Part of a small language model's weights.
Size: 9 heads of 64, MLP 2048 GELU, vocabulary 16384.
Architecture: biases, untied embeddings, attention and MLP in parallel.
MLP neurons of a small language model. Each row is named by its layer, matrix (up: input weights) and neuron, and shows model dimensions 256-351. Each number is 128 + 32 x the weight over its row's rms, rounded and kept within 0 to 255.
A block is one neuron, or neurons of one layer that tend to fire together. After each block is what it responds to, as a language model described it from the Wikipedia text at the highest values.

L11.up335 [ 89 155 124 146 131  73 104 135 144 151  77 155 144 138  64 146  73 115 145 153 121 180  81 124 159 167  71 118 164 110 124 123 153 130 127 114 107 109 186 113 133 101 136 157 151 149 142  73 156  74  96 109 105  68 124 114 126 184 131 173  79 124 147 147 168 180 137 138 128 158 122 124  66  94 147 113 169 113 112 170 109 132 149 118 117 130 185  95 185 138 171 119 124  58 145 103]
L11.up771 [ 95 125 162 107 145  78 132  97 152 126 139  52 156  58 125 107 231 116 132  88 156  68 118 130 142 173 123 170  52 204 140 108 102 142 104 157  82 156 144 153  98 118 112 168 162 163 199 128 198 122 158 129 137  94 130 115 110  87  64  96  72  61 110 108 115  93 144 155 171 126 147 109 135 105 142 130 106 100 100 114 151 132 165 174 107  70 139 144 166 133 134 168 123 157 176 109]
L11.up991 [ 99 154 135 141 135 142 109 146 145 152 140 165 161 130 157 151  99  72  86 169 174 121 114  99  98 172  95 227 101 125 136 180 126 163 108 134 107  98 114  90 146  53 135 118 173  88 128 136 141 150  99 153  93 148 123 131 137 138 102 105 179 145 108 142  79  65 132 119 127 149 196 112 103 111 117 149 196 116 139  94  87  57 107 147 178  64 144 108 166 143 145  93 112 106 135 104]
L11.up1180 [174 130 104 137 130 154 124 220 159 124 110 123 135 149 171  77 108 123 134 124 105 140 108  84  92 126 144 168 135 140 167 112 120 137 123 121 136 139 196  65 156  96 131 176 159  90 112 161 106 106  90 124 152 157 123 118  92 131 130  84  68 117 125 153 170 180 110 122 129 107 147  69  70 117  73 137 107 155 126 169  88 134  46 150 136 126 123 103 144 136 160 133 138 139 134  68]
L11.up1793 [ 82  86 124 196 126 125 158 148 108 179 156  88 118 128 132  93 124  85 125 139 156 144 126  94 130 120 110 142 117 125 112 160  82  96 140 109 128 121 138 112 127  98 166 227 154  98 141 133 117 137 127 113 122 110 112  75 122  94 151 163 147 128 121 182 123 134 158 133 163 160 172 117  82 124 105 129 112 132 105 136 170 114 108 144 104 122 172 155 106 166 169  96 142 166 167 103]
L11.up1920 [104 168 132  65 116  80 201 134 131 116 144 100 124 144 165 148 119  58 124 155 172 102 159 162  84 118 176 133 147 163 119 128 137  99 151 107 106 124 129 148 144  91 163 159 130 137 133 159 146 117 120 136 146 126 123 120  94  92 126 140 121 128  97 114 154 116  95  94 147 149 169 156  33 132 117 181  80 131 106  86 154 109  79 183 183 120  85 114  97 108 135 148 128 123 155 151]
L11.up1964 [120 116 185 151  99 156 174 127 164  87 121 156 142 131 135 147 147  65 120 135  94  92  81 167 151 134 180 123 119 129 184 166 124 153 120  51 126 155 130 114 140 173 179 107 162 155 155 134 163 107 122 127 127 125 119  62 196 135 113 135  94 121 112 177 147 122 147 159 130 128 147 141  53 154  81 162 109 118 127 102 121 175  41 157 141 117 153 174  88 175  99  95 130 206 105  91]
L11.up2035 [147  96 171 145 153  99 163 105  73 142 114 155  61 131 145 122 165 160 140 172 117 117  84  91 155  94 183 141  99  86 107 126 157  97 152 106 123 137 120 138 176 137 128 141 171 147 129 106 134 121 174 120 118  78 162 145  58 192 109 150  92 107  94 151 109 159 119 152 142 179 146 132  87 149  99 126 115 122 127 149 110  72 151 118 174 152 183  87 142 156 139 151 151 114  81 110]
Responds to: Mid-number digits. Leading or middle digits of multi-digit numbers, mainly sequential table row numbers (17→18) and years such as 1'9'82 or 1896–'9'7.

L11.up508 [135  90  87 109 127 154 127 144 148  70 136 141 170 152  88  88 151 150 133 140 173 112 122 138 104 120 209 201 144 108 155 145 162 154 152  51 166  88 109 118  69  77 138 100 131 171 151 114 119 154 136 132 185  61 147 143 128 118 140 151  87 146 130 118 143 168  96 145 133 130 115 112  94  66 158 128 114 121 142 109  85 129 139 116 137 153 145 124 101  93 144 125 130 165 122 157]
L11.up825 [137 129 147 161  81  74 139 164  82 115 135 135  89 149 177  98 161  85  99  84 130 158 128 145 130 137 125 126 144 145  57 174 168 118 116 124 126  91 132 177 108 122 149  93 162 152 156 140 151 175 108 132  87 116 188 144 142 124 196 191  89 138 149 136 139 175  80 107 122 142 158 142 100 110 136 143 131  72 166 145  83 130 139 175 129  96 104 162 161 134 127 136  84 151 101  88]
L11.up845 [153 136 115 116 107  83 123 146 101 185 176 173  71  94 139 102 214 102 125 101 142 117  79 132 122 106 141 124 113  88  87  66 132 148 148 164 160 117 115 162 111  60 163 129 127 150 151 111 206 134  99 116  65  88 151 118 133 123 114  89 104  81 180 103 132 144 130 173 141 121 106 126 138 155 146 130 124 128 117 128 138 173 122 129 164 122  86 129 139 149 142 179 172 129 105 147]
L11.up872 [223 114 121 112 119 118 152 103 153 146 117 146 159  75 128 106 112 119  90 142 139 124  85 138 154 113 128  89 129 147 142 123 125 115  37  88 122 158 108 138 109 153  59 131 138 172 125  82 136 107 100 143 137 126 142 136 154 149 148 107 126 113 155 144  89 120 140 125 109 155 114 188 137 171 107 155 114 171 158 196 115  97 124 105 156 145  90  91 160  93  68 138 151 124 115 104]
L11.up1271 [121 116 151  77 132 148 100 114  91 150 146 129 122 170 133 101 106  84 122 209 141 149 119 194 184 115 143 150 136  94  62 168 128  46 151 140 123 139 127 122  93 111 126  67 155 200  50 143 147 150 173 173  68 106 202 132 110 139  84 146 137  46 119 141 100  97 129 164 111 111 165 153 135 159 173 115 154 131  89 110 146 151 145 124 117 141  95 126 158 191 125 179 156 152 153 137]
L11.up1623 [127 121 168 197 127 117 109 145  94 101 125 125 184  75  82 111  81 155 115 141 100 121 163  95  58  95 147 139  91 115 111 124 161 133 115  77 177  90 101 106 164 149 134 173 162  94 108  45 171 147 158 156 114  52 187 129 215 160 129 113 112  95 147 157 128 138 137 118 104 119 107 161 104  91 127  48 119 188 128 118  96 120 178 178 206 111 140 106  46 143 117 122 125 119  94  98]
L11.up1648 [208  97 159 149 104  78 144 173 100 110 156 160 123 133 129 171 127  97 173 121 137 109  83  88 159 114 150 135 160 161 143 154 154 135  75 105 155 163 110 120  70 122 177 101 153 135 109 105 147  83 108  79 149 106 149 101 118 114 138 119 123 115 131 160  97 135 121 159 119 149 118 114  88 138 151 184 153 154 110 165 119 121 123 124 179 157 103 136 107 164 153 114  94 201 172 130]
L11.up1947 [137  73 134 150 172 106 150 182  77 178 170 168 167 102 138 110 121 117 108 165 106 218 152  81 182  64 170 134 134 119  92 123 128 140  96 128  94  97 129 107  60 117 134  83 131 128  55  55 130 132 153 186  74  95 164  91  92 151 166 190 130 135 179 115 133 133 123 120 166 133 131 106 123 206 169 163 114 133 139 126 132 121 113 166 192 115 121 134 130 139 124 159 122  28 114 123]
Responds to: Physical description text. Function words, units and commas inside physical descriptions of organisms, buildings or objects, such as mm or cm after sizes, and, their.

L8.up46 [ 97  98  71 146 109  97 121 157 122 134 138  98 127 145 120  77 134 156 129 133  96 153 153 155 151 154 147 170 129 116 134 136 143 156  91 101 164 103 130  81 150 114  84 137 111 140 108 185 177 104 175 156 154 132 162  77 118 124 102 102 163  96  99 134 132 138 166 123 143 102 151  74  89 168 132 112 170 123 145 129  61  95  70 162 152 120 160 176 158 176 152 179 127 100 124 178]
L8.up627 [156 130  85  56 126 134 160  97  94  82 118 155 143 139 149 142 100 149  93 148 191 136  51 123 166 118 160 122 115 113 161  89 102 122 102  99 168  95 115 116  99 159  71  88 151 157 133 136 128 152 148 109  58 135 186 112 150  94 105 137  79 123 142 149 166 155 149 145 148 147 152 121  84  91  79 148 135  94 117 104 145 136 110 183 132 122 170 225 103 159 204 155 144 142 170 133]
L8.up912 [114 105  45  54 119 149 136 114  52 120 101 154 143  93 158 130 115  91 131 186 116 155 133 159 139 137 122 125  96  94 158 145 118  84  66  86 132  76  92  89  76 134 105 102 158  51 122 174 116 157 158 160  56 160 108 112  69 144 100 143 100 104 174 142 144 156  94 121 156  88 207 171 104 186  79 140  90 100 112 135 113 166  74 138 136 137 184 185  93 167 213 170 133 143 104 104]
L8.up1815 [171 160 116 107 141 115 133 152  96 173  76 131 116 109 159 154 150 161 145 164 139 116 138 117 126 139 140 111  76 133 131 117  54 118 109 121 193 103 118 100 123 164  80 120 211  96  83 122 180 139 117 149 166  99 185 116  89 159 149 179 155 129 141 181 128  51 121 102 121 143 111  89 137 151 120 180 113 129 144 111  68 146 121 141 157 119 222 109 138 158 164 130 116 113 119 199]
Responds to: Foreign word-pieces; reported "that". Mid-word pieces of non-English names and titles in lists (bennigsen-i, hæ-nder, si-è-cles), plus "that" after reporting verbs (said that, felt that) and "of".

L5.up690 [142 107 185 138 105 131 106 134 104 143  85 142 129 154 184 117 140 122 116 154 116 169 122 128 105 177 128 185 176 134 136 118 139 127 115 174 179 116  95 114 106 143  91 143 133 121 119 173 144 196 173 174 175 102 146  91 163 105 107 121  63 135 103 128 145 164  90  90 103 123 205 144 102 113 113 102 176 174  33 169 159 147 114 112 100  70 115 119  83 146 127 121  99 126 124 155]
L5.up1892 [159 121 121 133 127 142 116 171  97 138  91 107 134 133 154 112 134  89 118 178  96  58 164 143 127 120 193 149  87 137 206 130 141 120 177 149 153 140  91 103 200 111 107 165 156 159 130 132  83 183 163 169  93 180 187  75 172 153 175 164  83  83 102 144 148  95  71 116 107 168 134 115 114 121 115 132 165 127  70 150  81 143  47 155 152  91 102 158  62 206 104  92  81 158 168  69]
Responds to: Music release listing punctuation. Quote marks around song titles in music articles (track listings, B-sides, chart tables), plus pipes after table cells and genre or credit words like pop, backing.

L11.up170 [150 130 109 108 190 130  98 108 140 123  61 144 179 112 121 127 143 118  36 153 137 179  88 108  30 142 174 125  96 141  28 149 152 117  90  89 137 130 119 177  46 124 122 115 153 128 124 142 133 149 144 119 131 149 175 143 141 126 160 126 103  96  98 181 118 143 137 175 107 139 121 144 128 159 115 101 168 164 104  95 180 138 147 197 169  83 155 122 188 145 169 116 127 152 192  97]
L11.up477 [194 108 125 139 190 141 155 161 137 163  63 180 177 105 139  83 171 154  85  88  66 194 108  92 129 128 196 143  88 114 113 102 161 152  91 106 144  99 100 158 130 109 136 106 134 106 128  33 108 125 176 121 118  80 167  97 158 111 120 108  99 124 121 150 108 157 175 151 138 159 118  67 116 138 138 107 159 185 130 123 127 180  81 156 100 115 129 106 162 167 162 159  71 157 138 162]
L11.up516 [144 141  55  70 135 168 153 107 130 112  45 105 189 120 139 106  93 101 131 126  45 128 127 163 161 145 146 168 157 101 113 106 158 123 100 131 122 138 150  44 121 102 116 112 139 144 132 108 120 118 125 106 130 117 174  64 140 113  89 179  95  82  97 143 124  93 200 168 121 206 112 121 116 138  95 108 125 150 131 102 138 190  73 133 112  52 167 163 174 189 151 159 116 183 137 118]
L11.up1075 [107 106 125  87 157 137 151 149 157 100  84 113 123 120 104 158 111 157  84  88 102 165   7 210 134 102 120 155 126  44  87 124 116 142 137 132 142 153 109 100 121  99 160 137 102 115 138 155 117 100 136 126  76 157 143 111 183 140 151 118 119 139  78 119 136  69 135  92 131 194 146 143 113 137 115 137 134 190  66  95 148 154  80 127 115 121 156 136 121 143 162 184  90 178 117 110]
L11.up1084 [185 101  79  98  82 167  93 129 156 122  66 141  99 104 131 105 146 162  63 134 137 187  93 161 131 115 155 145 142  86 143 155 161  75 134 164  91 133 121  75 158 124 128  85 132 150  78 135 153 147 135 122 132 154 183 137 154 134 110 179 124 138 135 140  99  95  90 144  95 147 124 146 100 167  93 110 123 211 122  73 151 175 100 169 125 112 152 127 137 107 142 155 105 171 101 135]
L11.up1165 [155 115  93 150 108  87 159  84 102 192  88  66 191  96 100  82 138 146  89 125  61 115  66 147  99 111 179  96 110 119 107 138  72 135  93 119 105 131 117 113 136 129 141 140 107 131 151 144 151 114  76 158 135 119 136 105 109  83 112 134 116  25 159 107 119 104 130 163 135 162 144 133 156 145 108  80  87 134 113 144 155 160 118 114 107 137 114  95 109 124 187 173 143 195 178 129]
L11.up1463 [172 110  54 101 123 167 138 120  75 141  87 109 180 104 155  73 127 137 161 135  82 174  83 170 133  97 175 132 101 115 140  62 155 110  60 105 141 124 106 105 121 133 151  53 189 113 134 133 123 115 122 128 100 141 172 103 135 148 174 175 113  89 135 165  85 120 143 163 164 131 148 128  88 120 122 125 160  86 133  84 124 166  52 123 113  77 169 182 110  97 180 174 123 122  79 128]
L11.up1614 [176 126 108  89 148 175 113 110 108 129  77 135 196  89 136 151 115  92 146 153 150 153  83 117 170  88 100 115  92  89 138  70 173 103  76  80 147 140 170  97 130 175 149 119 135 114 174 153 157 116 171 119 118 163 129 128  90 102 115 147 135 101 125 137 137  99 184 164 169 243 129 129 144 167 153 151 151 140 118 122 138 170 114 142 140  64 114 143 121 139 178 158 139 124 188 116]
Responds to: Non-English word fragments. Word pieces and function words inside non-English names, titles and species binomials in lists and tables, such as h-aut-ajaiset, Pex-opsis, Fig-ulus.

L8.up14 [ 86 100 125 136 132  97 151  84 104  77 151 106 104 161 112  88 137  78 111  89 137 169 145 141 171 114 123 152 107  85 189 178 131 165  62 137  89 132 115 143  83 117  68  89 195 136 173 169 152 129 164 131  88 125 156 153 176 133 103 136 167 127 143 159 104 119 155 144 132 102 160 123 115 160 143 109  93 166 131 146 116 156 113  98 142 123 178 136 114 145 168 104 154  98 110 103]
L8.up785 [116 121  57 121 151 134 133 129  72  82 146 108 177 197 149 139 114 159 108 137 173 119 142 150 117 109 164 161 140 151 130 164 140 113 107  96 105  83 141 107 132 172 163 135 124 115 198 122 115 109 131 153 103 104 145 143 132 149  95 173 156 129 151 124  95 140 135 109 122 111 107 144 152 144 168  83 153 136 159  89 124 150  94 112 169 107 164 208  82  83 147 142 137 186  94 154]
L8.up951 [145  90 176 148  78 101 160 112  97  64 141 192 168 117 144  72 100 145 127 180 180 145  99 109  77 117 161 142 154 139  70 143 186 149  78  69  98 135 108 139  92 146  94  84 156 150  91 144 118 118 162 109  93  88 233  67 137 141 122 124 141 114 129 130 125 130 163 151 104 123 147  62 103 133 177 145  82 108 137 130 152 101 160 121 167 135 114  92 122 136 157 182 117 166 153 106]
L8.up1560 [122 150 147 160 107 103 177 142 130 140 124 134 166 173 145 130 159  95  55 151 137 110 108  71  85  89 166 152 117 108  94 129 140  86 170  94 149  78 167 105  79 144 133  80  86 163 101 149 155 150 153 104 102 178 167 144  90 137  87 172 159 144 115 128 168 126 109 132 181 145 161  85 123 161 130 129 133 134 143 146  88 143 107 143 135 116 117  89 142 158 141 137  67 202 189  97]
Responds to: Descriptive trait lists. Tokens mid-phrase in physical descriptions of species (sizes, shapes, colours), e.g. 1 in "1–2 mm wide", black, ovate; also credits and word fragments.

L5.up176 [155 122 113  72 134 162 120 123 108 201 135 131 204  93 131 142 113 107 150 134 109 144 121 137 175  95 116  91 149  66 167 137 136 136  58 142  99 137 144 128  96 119  92  93 141 115 181 109 170  83 102  90 145 157 101 120 109 161 134  97  67 145 101 128 112  95 117 140 126 151 140  99 134 175 134 156  89 148 172 149  67 151 151 135 162 153 159 149  78 125 159 209 118 148 181 128]
L5.up677 [107 102 198  86 133 118 142 114 169 141 151 105 182 122 130 152  76  91 113  96 143 113 117 145  91 155 167 147 137 144 177  97 141  85  96  70 183 149 154 136 137 134 143 120 146 126 167 151 121 141 164 129 130 127 108 109 143 107 142 150 134 148  62 150 146  87 141 165 175 181 130 113  93 141 137 217  82 112  88 121 106 147 100 115 122  77 147 130 133 132 146 135  86 116 124 118]
Responds to: Foreign-word inner fragments. Word pieces inside non-English words and names, mostly German, Finnish and Slavic, such as the ach of nach, the m of elämä and -M of Saxe-Meiningen; also blank or number-starting cells in wiki tables.

L8.up11 [212 147 110  70 127  37 111 109 157  20 101 153 114 126 165 127 184 136 125 119 105  81 129 127  99 120 114 154  48 139 108 126 174 131 109  95 211 173 146 128 133  96 132 152 124 132 132 124 189 142 134 153  81 123 164  75 136 191 136 115 110  84 104 164  76  68 156 145 162 127 140 198  83 111 112  87 122 141  91  98 140 105 124 181 131 109 120 150  85 174 147 162 157 116 140 115]
L8.up919 [ 65  85 117  90 126 103 129 153 103 125  43 105 126 107 133 113 107 132 100 171 170 139 102  77 153 118 140 105 117 129  93 138  67 165 120  61 111 111 151  72 103 113 183  94 133 132 126  74 199 223 134 169 105  79 119 140 148 159 163 149 113 100 118 122 124  94 168  83 142 143 106 142  74 100 127  85 155 205 141  92 102 150 162 129 146  81 143 134 107  80 157  89 157 181 186 118]
L8.up1269 [188 210 161 155  85  84 104 145  66  58 129 164 112 181 161 141 196  83 107 151 147  98 101  87 127 134 195 131  73  70 116  57 177 132 157 124 137  79 111 151 117 117 109 128 128 157 144 125 185 137 192 123 144  84 148 120 181 123 143 146 119 123  56 181 123  73 157 142  95 100 147 198 142 173  85 144 126 134 100  96 122 176 106 157 136 115 133 119  96 150 130 116 144 164 137 104]
L8.up1587 [130 164  73  59 107  80 185 144  99 122  95 107 148 118 127 144  86 133 119 173 147 146 151 126 138 125 170  92  40  92  91 188  69  84 116  80 165 108 158 148 130 116 105 163 162 171 116 154 206 150 184 135 156  63 154 144 145 125  73  93 108 123 106 151 138 112 161 127 140 166 116 149  66 141  98 122 130 132  95 104 196 183 109 126 112 102  96 104 110 147 172 126 183 155 149 118]
Responds to: Title-start marker. Opening quote marks and first tokens of song, album, award or role titles, mostly in track listings, e.g. "Too Funky", "Ocean Eyes", Sketches of Spain.

L8.up1122 [ 96 111 134  70 133 150 185 136 103 128 125 172 181 150 145 104 129 114 113 174 189 167 115 148  99 124 128 146 113 147 119 160  66 160 127  97 182 126 150 120 118 131 118 175 107  99 120 142 159 155 145 143  82  94 162 159 104  69 128 178 171 111 125 140 134 148 148 116 186 129 111 116  64 164  90 129  84 137 147 151 103 151  66 145 168 128 141 171 106 173 159 195 140 164 170  96]
L8.up1339 [174 115  79 117 127  83 174 214  77 112 111 128 127 156 181 100 103  75 119 153 113 115 177 116 121 130 184 164 134 144 166 120 130 165  76 122 128 135 179  88 134 116 124 129  49 143 127 144 135 125 131  89 140  87 121 105  94 128 118 162 144 131 140  82  86 181 136 122 182  90 124 106 139 194 110  43 125  96 100 122 108 143 133 112 148 132 121  94 100  98 129 159  96 135 143  87]
L8.up1381 [107  85 186  99  87  97 122 171  80 148  71 176 134 185 143 180 150 136 131 177 178  79  95  99  88 106 127 158 142 165  65  78 171 116  71 110 112 140 166 145  73 112 136 210 171 124 113 144 199 137 112 129 123 104 119  61 124 100 111 128 125 107  79 139 119  87 139 112 180 164 120 119 118 126  83  71  71 121 124 137 107 143  43 137 155 149 123 136 126 111 124 172 132 182 192 157]
L8.up1691 [ 82 126 123 141 116 163 203 205 181 107 102 137 128 110  91 130 168 110 145 140 134 182 112  56  77 122 134 124 139 115 158 150 147 139  67  78 177 107 135 171 111 116 117 150 161 134 109 145 116 137  92 159 106 145 133 137 113  67 148 129  83  98 105 127  96 174 137  84 194 125 138 133 110 128  73 158  57 150 139 161 117  89  70 147 116 122 147  61 171  93 164 172 130 174 199 134]
Responds to: Decade digit in years. The third (decade) digit of four-digit years, strongest in the second year of ranges such as 1994–1997, 1975 to 1978, 2012; occasionally mid-word pieces.

L5.up260 [106  86  84  77 184 184 192 110 138 169 120 107 145 172  96 130 124 122  67 126 162 168  98 107 144 130 117 153 166 124  82 139 161 118  60 140  93 154 151 144 119 107 139 122 142 127 132 152 141 140 112 116 131 139 186 128 135  81  82 141  76  98 111  65 105 159  98 146 177 143 132 105 137 110 116 112 100 126 130  96 158 174 160 112 142 165 111  90 136 130 155 140 106 166 119 166]
L5.up843 [ 73 116 158 105 143 172 177 124  94 180 149 195 158 136 129 106 123  66 125 117 178 145 128 127 149 151 156 129 138 142 143 117 110 116 126 135 137  84 158 119  91 115 108  59 136 174 147 118 135  85 147 170 109 104 159 114 166 124 131 120 166 108 170 140 102 143  80  87 129 120  72 149 152 168 109 100  80 132 140 127 113 164 116 127 150  80 104 121 139 187 151 143 153 197 120 106]
Responds to: Measurements and mid-word pieces. Numbers, spaces and brackets inside measurements (3 mm long and 2, 75 feet (1,524), 0 m (0 ft)), plus inner fragments of technical words like peduncle, sterile, salvage.

L5.up1034 [102 162 135 153 176  52 184 130 172 130 100 103 109 132  84  75 134  67  77 182 185 135 149 127  93 120 132 188 116  87 161  87 197 142 125  85 108 136 103 100  70 112 172 155 135 142 142  87 166 120 150  86 171 123 127 128 176 136 137 116 141 116 124 175 100 123 122 169 136 105 130  91 105 139  84 108 110 118 100 124 113 215 145 130 228 171 158 145  88 120 139 170 136  81 153 150]
L5.up1253 [ 99 161 134  79 139  81 130  69 105 154 102 151 132 127  53  67 135 119 155 121 127 171 140 118  82  94  97 135 158 163 158 181 108 136 160 112 109 100 110 139  83 145  87 108 144 115 143 136 198 168 125  83 165 142 164  78 159 153 165 127 136 115 155 163 105 147 142 171 120 119 143  76 138 138 143 175 146  94  85 159 103 167 129 139 134  97 109 132 137 139 106 145  75 126 113 142]
Responds to: Table row-start cells. The space or first digit in the opening cell of a new wiki-table row, often a rank number (1, 4, 23); weakly, "of" and "named" in prose.

L11.up48 [127 182 108  72 154 114 162  91 119  76 130 102 123 118  82  77 160 151 110 202 133 171 104  89 134  97 155  92 169 139  74 136 136  90 134 109 114 149 128 117  90 118 114  84  98 106  61 173  97 161 220 144 138 152 175 112 103 128 149 156 147 167  92 101 160 119 168 169 162 109 150 139  99 143 157 142 147 121 118 120 185 102  97  80  98 116 131 110 109 117 150 122 113 159 173 120]
L11.up645 [109 133 131 127 177 100 119 135 130 146  76 141 107 135 162 127 123 182  85 148 217 122  77 191 120 140 144 145  53 163  65 117 138 137 111  88 124  94 153 135 152 125 169 176 118 137 120  98 113 133  70 126 144 167 175 149 115 161  76 151 107 185 169 103 124 108 190  91 121 160 138 160 144 170 135 126 104 120 147 143 128 126 124 105 146  74 169 174 145  94 161 112 132 108 145 111]
L11.up840 [199 209 135 159 129  95 116 108  58 135  71 128 155 143 132 117  98 115  95 107 153  99  72 181  69 123 143 128 141 114 174 148 149 127 137 121 120 123 124 148 111 113 137  85 170 131 176 109 155 147 145 127 159 126  92 131 121 183 128 129 109 129 171  87 120 126 153 137 102 158 133 155  83  89 134 114 148 115 100 150 102 149 127 122 113 157 177 174 104 202 115 123 106 111  70 115]
L11.up1189 [173 131 153 110 139  47 112 134 159  91 113 165 157 115  93 166 147 107  88 137 104 110 152 168  82 136 132 125 150  69  88 132 165 106 122 125 128 110 165  49 136  99 170 109 124 109 120 181 125 139 138  85 100 146 110 122 142 144 126 113 177 171  81 148 116 137 156  99 120 175 142 135 113 119 163 104 137 125 135 158 154 122 105 140 196 120 123 135 171 110 147  90  92 157 168 101]
L11.up1332 [119 143  90 122 101  83 163 151 111 121 118 158 116  97 123  95 153  97 107 146 118 150 142 161 166 122 123  92 113  76 119 178 101  71 154  94 128  96  88 128 111 114 150 111 115 197 159 108 101 112 127 152 151 108 178 106 105 143 116 156 132 111 130  67 128 118 152 184 118 100 113 134 109 175 133 109 136 112 119 137 141 100 139 115 149 104 176 114  64 151 144 160 128 127 142 103]
L11.up1608 [165 170 123  86  87 142 170 112 123 111  61  73 117 119  99  81 103 123  86 104 102 176 106 102 127 153 162 126 157  79  41 143 177 141 153 110 193 147 144  68 151 127 108 134 121 135 103 129 183 200 105 132 110 112 140  95 182 185 108 138 143  54 110  86 166  94 112 128 188 115 173 166 134 143  41 105 194 118  81 132 129 137 155 122 111 100 137 178 146 119 160 101 149 206 150 154]
L11.up1617 [130 168 111 134 135  99 125 183  79 142  61 131 149  76 155  69 175 152 107 199 142 117 130 152  98 159 132 142 104 137 101 102 136 132 145  48 165 154 158  76 108 111 126  94 115 152 106 119 149 190 138 119 129 103 177  89 134 128  49 163 125 139 133 138 111 137 126 117  98 141 159 157 131 123  72 105 165 140 119  88 112 119 117 137 133 106 124 102  88 118 131 131 147 117 172 149]
L11.up1624 [ 94 120 111 131  79 115  70  50 119 121 137 150 161 106  77  64 138 138 167 141 165 142 123 101 117 115 154 131  97 133 124 158  94 147 150 121 113 125 172 143  90 118 118 122 121  70 131 153 104 139 147 151 115 113 175 144  91 112 119 125 163 106 134 131 152  82 154  86 130 136  88 146 176 136 102 126  92 142 146 103 142 146 102 151 172 121 136 132 138 183 146 125  73 166 175 128]
Responds to: Opening quote before titles. Opening quotation marks or brackets right before a name or title, mostly song titles in track lists, e.g. – "Green Light Girl", (Algarve).